MLP neurons of a small language model. Each row is named by its layer, matrix (gate and up: input weights; down: output weights) and neuron, and shows model dimensions 48-175. Each number is 128 + 24 x the weight over its row's rms, rounded and kept within 0 to 255. Numbers have three digits each. A neuron's up and down rows have the sign that makes its largest values positive.
After each neuron's rows, "fires in" lists the words (lower case) most often at its 100 highest values on Wikipedia text that the model never trained on; "fires after" lists the tokens most often just before its 100 highest values on Wikipedia text that the model never trained on.

L8.gate547:112127118120134139127084148143093143146164123127095145157106108116108122145147116103083104110096122096143123110147148148125132148105148127091143112158120123126080102088169090138115124098155144106133147136166178122113157120121118129140116087124159143136133168125140065163135106135109126123137123093148119125179173109141106159140127123108145091116150122119085125129143131137113098143123
L8.up547:137123160173152127152112130131085129127142168148131165133141107100107141135097160097160134140138141099131171131131100160145130095134106166124132137123137104176165122116129095118104119100119158108141121118157134071135130121129110085150119115147096161120119138094159123104116139110150141153112120075100124096118135100151120148130107097102167125126128088157079157112103159163137121195140
L8.down547:165144130131131117121137132137070122156112159109116103123122128151115104119126081144133132122117139138131140127142163118103136163108138114116160158136148120120168157133146151000136110120119110125122110113121142139147132115092120134219107162078122095117153149115083126087144135145159126122157100148128145114132123155149131156105127128141094142125140125104125147112126132094136162108134
fires in: "he", "she"
fires after: ", ", ". ", "that ", "where ", "when "

L3.gate354:097116142098094152101114125152094088124130104127156167081086124123089107135135141119147131136113103124105138105128119169163128143144138099140164131085132175144128116185145098122166081112155102154100138169161138120126087151110119137186105129158130131092097131119118115134117169081145102157092151121114141097136125166143129161110149052126144093136154072136109110140172160155146131154157
L3.up354:081115074140109117113080131169117097114129106148163099125079099114138120155113146133118119144163104152114129079130136133119142178161092107175158091166134112135118103119069126123168090119126145150170140144165077110153095099149150099118152118093139113187106119115115163126127163128159145121133159109126128148122183152145119148122161146130117129155096157150162123135107160126137125102113
L3.down354:126121143140166130150161124108129133130097119131086113112164119141138102115128155129127156138162143068131105143102113120159104140125126130109155130139131159157118159177107141052124111141187161106137169149112160098123161111124131135119118087107154135148137087145138136125167081153111128122114127127106139183147115113098131093150195160091122134119109160133172175152129097111170127130144
fires in: "born", "during", "built", "killed", "used"
fires after: "was ", "(", ". ", "is "

L6.gate110:141134100097138149121181119135110138119116122132127122162137093117150122133147146128143122173119179176141127127129162140128171119162130104132138112107145130149132110100119088117155115138116120161109114120125130116175155139113117155143137179084109124106109126092131102096163105135112156098144159089115134162133156134105079129080124135110137102090146112121071119083133097122140133125156
L6.up110:083130132105147113142161086140122126113156116134082123143119099108119095089108110098151095170080138127097126139107114153164158141114113132157178113148119103112119112121096104151113143093137151130152126176163111119164133105154195123149166139117136117142120118145149125118123132114089098114106182109103128134112174172110120119110104104147138172114120095188141152114134147104122099167179
L6.down110:169123130148138151120129127105118146147117151114124139145153157125126101156160124148137120093103149138127139117114167123108089120160166171147121160119096122146132095121153154108124103154115160143144087121113099135105109084058115150098127162093099093154154114085130119125153115179174125142130124128059141136126137104141099107144108127111122102133149136084051119117148082121150126107092
fires in: "he", "it", "she"
fires after: ". ", ", ", "where ", "that ", "1 "

L5.gate385:145144148117130110093130141136132123143108126136157133132127139087152119167123120102122164153119102126096135116114122135129134161106160124153152125115110151135107066108072102136156129141110107140159126182142105166126129181107078087159154117132201146118101125120147101151083114125129133120173125131114138131096140145154084148117134076117127111120096096115146139063100143172076093130104
L5.up385:145149172129100109107142149140107152140092133085133112091127165131121088082147141139174196145146169124118150128132112173135160148098102125100137079141131087133181093110097079128118154123105124100114116149136174127140089133109130143114114155141095125090153105139139121194136134128129141132107182089107119129124136150161132133149133116159127162103145055110125132120106110155125141110115
L5.down385:152126092145123111161162110136142131128108144122101145121098108109122156129116105150126126160165145122146135146152137128104090121154133113114126136111133104120119163167113123068126101138157107126084139079139071112121169132106117178130170077158154121148158111139080172115156116125093056102145126127145158099143143113123143076122126082096151131102121123112152146115120115126114152136117
fires in: "of"
fires after: "one ", "total ", "One ", "number ", "some ", "many "

L5.gate112:110168119130073140116125128102170124160133109095144124106103153164176107093088121088125119128082137135122174090090115113115110117118080145165131132107100101147137136139157151153131119104162133099169120134106126121148113159118110130140166113089101135139132139128154086166152157116109097107185165144131103138078134124141155083147161137107114116122086124134105134105131118098163086143130
L5.up112:138128117130137093148107116153174123113135150133135146128177118093143105095115139113160134158143152136139150107175153130103148132162144144108119173098132131109121108108127070117124170151162134138114139070117118139167102149157119126157101119081147134136167155112128148147153153101129132116131146144171156161111109148127199110118151135096152159116175122152103169128094100113118145164112
L5.down112:189124102140127147139145114120100140151082127111137112154151161151141094147132140127111084112153133136136149095139104116118091103102140112151146153181131148164092156119097120027137151135085116100105116136111113131089128152121088148143127147186165081143113113146119118072101119126123110119146113150069145143134133120153104164113153118105124126160122132134164122147109136150127162108115
fires in: "all", "several", "most", "other", "major", "highest"
fires after: "the ", "a ", "in ", "of ", "to ", "for "

L3.gate87:175115073088110128131154165157151118154069126136099167116131100137103106130104137112147145111146131127119073111126078103115116119120124104119100100117113134135105167115109179116086112122106092137117151156102090124133121153125142126152128149131125103115152136133064116106130120156127122123121129098124134131153148145111083127109118103172093134083149113123143150117126142145117140124138
L3.up87:145151072132152111121161165151120127137092130138114137171116101121116097130093156126122141118137149141095097137140095117135148087159147110126134108153136142157121162140130130105096114151105089089120129108113094121120124124114152106157137133141133117097126122118113135114121167139176157120122167105126112146161149160103072161102105115167140121073139130116147133088131140133111162141140
L3.down87:101127119104146119120121118147114132147116138131096113071127157126136131106137182161133099131104122114104133112119142131111110107154181104126112138117163116115105123119097167000117123137139094133129132166116107156145125157171133170134169142112142087080135125100104143119152127128097099122103144139132088123147132157152111102121112148090105119121095133110137124139142135107130150104125
fires in: "in"
fires after: ". ", "\n\n", "). "

L2.gate21:110156119107135121143112106154133122108094115104112107163115099189095119135172091114120088145120120100071112158166103105129128152119140117146177152153126147119099133102144127153138090145119155107130140177155138107122138123146167136152159099159114161106119154173138104100140144143099178154124113135084162127162148145114129135131107126106161102096141088109120166126122142127129091121131
L2.up21:103096120113115070126168130124137089149134111140109089157112084115104115103128174155147125095146147119133100117123086139093126111082063114113136122170131139091140121104171134113132124123110107114145095133146159129110135107122138090124117112134099098138094113160129153132127146125104168145175142128146142124159101104107151132123110103155152141126179148142121156122129171116144125140136
L2.down21:174126128129153156126112142168147139140124151149087149113142149103110136154170121102092105134127136129102148119140149122070182131142182117106109059146135156165120053164116130089122118103115104104116125121121147106133133107173115139190154090155157135150142145105122132124135125156129093118097161098114106125098154181126095113123127114128152132075120124108140137130130117124148155122134
fires in: "in", "from", "as", "by", "at", "since"
fires after: ". ", "\n\n", "\n", "). ", ".\" "

L8.gate118:140080109144125140159128106170132139122130110126139168107090112116115122114072106141163125147127123113146104073120126150095146116115066173124074109141128139115089121130139156164122118127114128149125119117153036112142160132126171161116174174112126136141143109123133104159153178133095119130126127122149096120114128144150136134087065114126127119093082132127162120114143133157156117154133
L8.up118:162099152140140126136150141106125132107153115129109151154118130112056138144146148121105113140134144137092129113175086106086111130160132131129070145124110131131117147118095088118116065147170143114128146107146108118156125100159148111149158171103133119096147101146106127090105142145132120133158111133137120098098128099140137089143135165105148175104112134130120152127151132122161136122152
L8.down118:114154125126118092104151173108153152131115118116156076110133135126108141105099173140153095126097160097111107099117172141090148152108099161119134109100156165123124134172148091070147164130133122116119134119131104129129098143154156199147124125103081125140089091111089118115115181123164140111104130121095120128110131139167140133102102113116106134130120171121125144147109126123118141136110
fires in: "4", "6", "3", "5", "2", "8"
fires after: "| "

L5.gate180:126123117116088089144135121139113130162167098132166151106151120101121181162127096091130102138095137109140117080102111172120160100149143148139109107087083120122102141146146091127127148123138146187153140128121136098112107151127164097115094119123159163161094084113099100109140145081163112143139166130134092112110144173083153132103144127163124115141139081089148130152171151149083093184141
L5.up180:079109137126136097114125133125128115164133134188125153115130149148098079119104147183167108105179160148136183125173156116151084141131163132141201113151125143118120147130112092115171120124113170145077132126122131119114114122151116178146114099082129110112125121123091134129135093145145124158166103127141109113127121161132154129125160121114175082106107122120104134103146153115111164193125
L5.down180:123105110067147158123143115096105100132126123173148137125102141132189194127122062141106161162129091127155137145143093156135186111101129132139122137108088094146119149129135131116091156134136121133140136148119142099133135133111106100094106147154152109142111151121118134135165170133172111169116148153168122118104115121118154105129115118168113186129150112129137126111129101137141151123172
fires in: "total", "year", "1", "years", "density"
fires after: "| ", "was ", "(", "D", "is ", "were "

L11.gate58:099112108139115134084106145174145115115150164147116159145132142127124113153126123184104058127102146120157116124131114146129168106123099110107159128129128106124115112106109178151125112123130137147122132133152116136152159126135101147136129148129081163181154141112125106138158148092072153135084136150120141138108108169099118118091128141142070115139134128117087113112112114098130147112115
L11.up58:148182155124111103140112098141072141128124140126125168145153139106099156110115138122158158163154116116107169119147139132166169114142119097120106153138150123094142140138159117133157112123099156126156102108112122151100142103109129112131151147115086096130128155107133121148139168122163162107147136142123113123152172167121125153126133130145156120111176116112118153073120102106110128130117
L11.down58:125107147165163136084142129161103149119123115117146138123143088139133092146106183153139087049133098134096102131099107095113117102118137127157161145104119116165135160108117142066126147114100092115103128129099122115140111112137088131123100137129148127133128089106137136173094138154110109186073085113138145100142065127138128115094157086110103150132147148139119130141128147119133095109137
fires in: "he", "it", "she"
fires after: ". ", ", ", "but ", "\n", "\n\n"

L10.gate82:114169126146160142137153157141152163096148090155114098140128131121136103140184108127108151107098143158080090078101108155104135120132117138142155116147076106076102157151118145130135110170115150154134105163150088162148146121153120158128131155154118104148135142138126129144097141112122123128141130111135121137144178147108126109168138118140172137109127077138085116120169161080119144154135
L10.up82:113087127160136100124114133081142163117127125147155124126152133146108103109144140106141146087143136109096128152137116167160153202133165133131112120153125121120141113124136158154105187145102109098142089145118092163119087086086139131149104189098119126146152146125151163114154106123138134126131112112137111131138133096153094062131156148092134138155104134166123099131122151130147114091128
L10.down82:105115143123180136144113136162091151129137141141115108111137096168107094105165182136163104137126097135132141099147127085122139127111149144139100108141166114158130125175111134027096079102124100158166137120134121121115128119133126121124115100118141176111143084098072099141100129130138125105127127102135141126125126142095135086100140133176095152114052143142122121135103111112140138157137
fires in: "it", "there"
fires after: ". ", ", ", "\n\n", "\n"

L2.gate146:160143162094104128164145099137101130130060179066131099112107124140137100074136109141098203158090132111166097134128110161107103132119136127114132111112111112136117143157128132147138109143115136152137137156120110099107145139171119147099130111151113148113155094154123126132100143162112145145153128117122124108159183159116135124112147153092129104102122061133078154126146133173117088155146
L2.up146:102150122200136140115134069131133102142138138096152103153129125150146129141115134126108103066091123119138127144117121123112117127133136109136143137123109114113120137104129098133090132147115118114136149161119113086112131156168079111111142102141172131126124129112124098106143082151126145118135135157104071137088136128102129097133135098113123164143101067069090120117114132126066116162129
L2.down146:114149108141100099130128161131113149137110135084113116123104127117147095114116094141118136109065156134131100139106151163113097118147137118123141168138146137148146145150146156055099119150144112143103194096143094129167100127099104123102125108159154150088160079133128179160144118112074120153153130124109119132147121145118147079083135174116092124098103139100132134109099104127130157160099
fires in: "of"
fires after: "one ", "One ", "many ", "some ", "cent ", "rest "

L2.gate468:123095148098122140115126102146153125138118110101109129105112065108097131053134131122128114163141120065156155101142133112146151139090107121118172103155148124132137162141126114143165112078153166129134066158090103123125112125127136112164088102094169115131142111116159150129172137120180103124113157129108158118101159118166130183132159142143125099127177151104078138127132147123135097150097
L2.up468:090137108176134105149114150144120118138144115120147154151148152111110148112113096129099121126113158103110122125142169129116125155097135128130131110179128142165121148144131122154119123140134155107143067154177103119115160074100125095136096097101096132147136156132154132147116124147123123154132127129109118136110172141155126157159149114105143120114119144182145071128136136083157122161117
L2.down468:126170147127094109114141156131104127188165162149125117137135120168144110116121162085153114131172097145138142133136146153116095097119101136116117102094057127151098079124088145063104094114154112139133213091126129108130113084111096117159123139143143106138103130124156163123129104114140129127089116132127115161173100154126138134108180129158104117113125101120114131125092107126155105146155
fires in: "he", "they"
fires after: "that ", ", ", "when ", "but ", "; ", "where "